Weights of a small GPT-style language model, trained from scratch on English Wikipedia.
Size: 8 layers, width 384, 6 heads of 64, MLP 1280 SwiGLU, vocabulary 32000, 41.1M parameters.
Architecture: RMSNorm before each block, rotary positions, no biases in attention or MLP, untied embeddings.
Training: a variant of Adam for these matrices, 731M tokens, 5578 steps.
MLP neurons of a small language model. Each row is named by its layer, matrix (gate and up: input weights; down: output weights) and neuron, and shows model dimensions 0-127. Each number is 500 + 25 x the weight over its row's rms, rounded and kept within 0 to 999. Numbers have three digits each. A neuron's up and down rows have the sign that makes its largest values positive.
After each neuron's rows is what it responds to, as a language model described it from the Wikipedia text at the highest values.

L5.gate1086:543493508497502471535474470509464484520523472483465505471499519511519518518493523498470476513510434503519499477506493447486552498518494487486568471461519496501420508471533517524538506517552524532511505503494520502482512496486498514490543540511537487491501544519503483539515482475509508511514496484514485521496493486476521499487502499486524474522508516486509467548502508528475517477498
L5.up1086:520470552527472445530460513508545479529485468472475509507520522488466527502500499515513502494506457527509512534482511445496524476515470471509555491461519538446432534483528528511515537456505470506485517501532486488510553508488504530487493536514528505469517487512542480524519515492491529539504524488480513505482490511510520471522502546489506548508447487532526480557534523503507485483516
L5.down1086:508475491514501463498506503518519502521491477505473502500468519481510490472500529496489499505494501508508505503497507522473476460518483448491495535472494507497528512499485543475486529446488544487500537496496522475497494517476492549476496526516517532497506495507518500525526503501503534555566481518483501568531517513526477530470465455449477505536462469505482492494525545476510511499557
Description: Structural points in Wikipedia markup: infobox field names after a dash (Born, Coordinates, Number), line breaks before == section headings, and table cells.

L3.gate22:532484474459509537566486523511468510454500481514488524517487518504520515528442467526508464472467478450510521479514510488489515474480494497527470509510428490509508451501474480470546473488512557464494523465507542537481485446500496525495462493496495470521509476501462468493500446509490508476485524524483468480525494489488456550543471484556509486528528514535493486476487480456489495515451
L3.up22:473505485489466456517476482489509439531527489486488479497521461502520477485463531453550490476488518476505446497500506511447472512511491490489474489521465540527499519480513542460487514467524476503513462493515526526525515467512521509504449503517493497521444455499497519472498511504511534496488490467489436450516519560425494459491486489482479503505515458506530507482481452528488496499489
L3.down22:495513543501495504495496498485488519447484490466476515507488520498478479490538495468526511558528508485477478523472482466487476470504513537494526491497531503470499548513465518531481499503491482493522477553491500520511483482522494503523473491517513521515479523493518515553526511506511507526514467486504469483466485543493532522501539481466478490488499482499522468514499483526525503472539
Description: Mostly the line break after a markdown table's |---|---| separator row, just before the first data row; weaker on commas in name lists.

L4.gate1134:521493521502522481516500524481516503481475440542473486481459530479436498491491555529472502466479505442546498528535518513530562536486484479530469490502543483519484492477499484501520536526559489528518531521485492495496512501500481462515482507514489480472530534448476487533501516515502508506513531477474523508463464484472492524483492512535482505474495507479461500482470478460480481475536
L4.up1134:428477491516480447499486529497521503496496481506501478501439476449509516457496507505506534473521535519508503552500505475485534509521503498503471483513535533513528525485513509479493531450482536485509531539490501523490475499465543471526491464532535551468457497504470506496526545491499545506500468488499499494471462520499529506477489553490502494449491483504486462516488482481475503476509
L4.down1134:441523453501478535501469495500514514478491482515481511485478518447530471505457488477561535474495511526504516497484505476551523492484525489473500520483505500543499542503492522499486502554550506510532512488497559520506518494473502474478532449546502548502480485435513523507516502490495503580496419496515528537487475515486508507503468532505479514498541464496513537503533512491497478504510
Description: Predictable words inside stock Wikipedia phrases, infobox labels and table headers, e.g. "Succeeded by", "See also", "bordered to the north", "Clade", "Left office".

L3.gate177:521523459505528439517491475550506489473517502507509452533505479479502477490508550492498513494443467495484501484525463524515530484455505484479536508495535504523492450472525477513511497524541499548497474485517521507500477504522544463478482516509434529477537493509493471478465480475504539513466510492516492516524504510520494507479542489498517480483513528496444470552552522518507467490498
L3.up177:495520515493500419510490477498473501503490505500506496507526461498437515493534498502492554508509511535511510524468547486546526510480496504482474459463487485534506494498507515473520526456536514498502497521483493492493462468464482490516501489534497511457509509494502530463522539484512508477521512511461501504497505476546556522491516471473547529481490506524517471514504507534480507514502
L3.down177:449480468492497472502550523485509568444469464506507507490516461510532519497463505494546562517509520513486524525513487515537479487507498504514474511452512474490520532503481502457516529510492515481525533468511497471504503494459495472469489469530493467462503495484444485511488511494501489562479539507492468532528530493527516511467474496500515476507475484488503510533522479474473510549493
Description: Tokens inside tables, infoboxes, lists and citations, especially hyphens or dashes within numbers (ISBN 5-86050, 1942-2022, 21-33) and first tokens of table cells or list items (Preceded by, W, St).

L4.gate164:451518512514548523494514509506503501489496466482530518440546496544472489469515506524518472491490501510563521528485488560529541522472465512449505498507517506472482467473483492438544449509492481525467532509541512494523499451543486514472466509485484505478506491498480468530521489499477520522493485499507520565484454534494486501490486562518463497496525500478479508514527507479537532461515
L4.up164:478535551471480476520508497481490498530481521504510484503482521489495524449558520501496473453502505500543441533494504523471505552493500519481513503479460535484526531521546493523503526519534485510512514472447516469502480491504472535523506500522497489500464523498484466470506452516476456477510487496511422476493545558462531476473516519484531508528502494499520531505491489505477543463485
L4.down164:468535519534487460511470509525523535499478496493501532508490485489475498469510513489517503468469464484505480450504498489509513488492506487488483473525504491498496473526455502476500515477467464493511535533489478499521481518519480502502515515534500444568515478529465494491478497483496511489508497491541503480553475501536479478493495486526467476494529489532511523492482516463501459527513
Description: The word "the" after prepositions such as "in the", "one of the", "to the"; also line breaks ending Wikipedia table header or separator rows.

L5.gate1134:502501485529515508477445513520465477457537486515484515483502463499476507510494501529553487504512494481535530513484509503513500473503505546463453509502474485472518532483532511546497531533492502534492512461500544445460517468495527432505496480518493474490485495510527491521524493457461504487471503475479499499500525495484492481500478495520513515514553460483526482517503534468519472467524
L5.up1134:484454507512466495470436517500519502533465484532506537454496536506481538464526484489498527528523501507497507507536512527475513544462451549510555497490471483476499504495495467493492516529502466561484539496501473470509484531511527489466477454489445513478505488479452491500534482501505524543470495483513446507499527525451514492457472520442510507485539466460525497485527468483530507471527
L5.down1134:468533489521500514499499534534536500502499524515541498507541513510523523484459488521506481520493477496482521478521532526452489508485469475494539521476568517494507488469473481479476535551507513478508494507526515503488467492471480516499504498516493522471541490516478464476440538522537466484503505484505497466518498447518508487509506466517497500477511490509479502503488487521497520511497
Description: Mostly "the" right after "one of", "two of", "many of" or "% of" in partitives such as "one of the top stars"; also numbers in tables, dates and counts.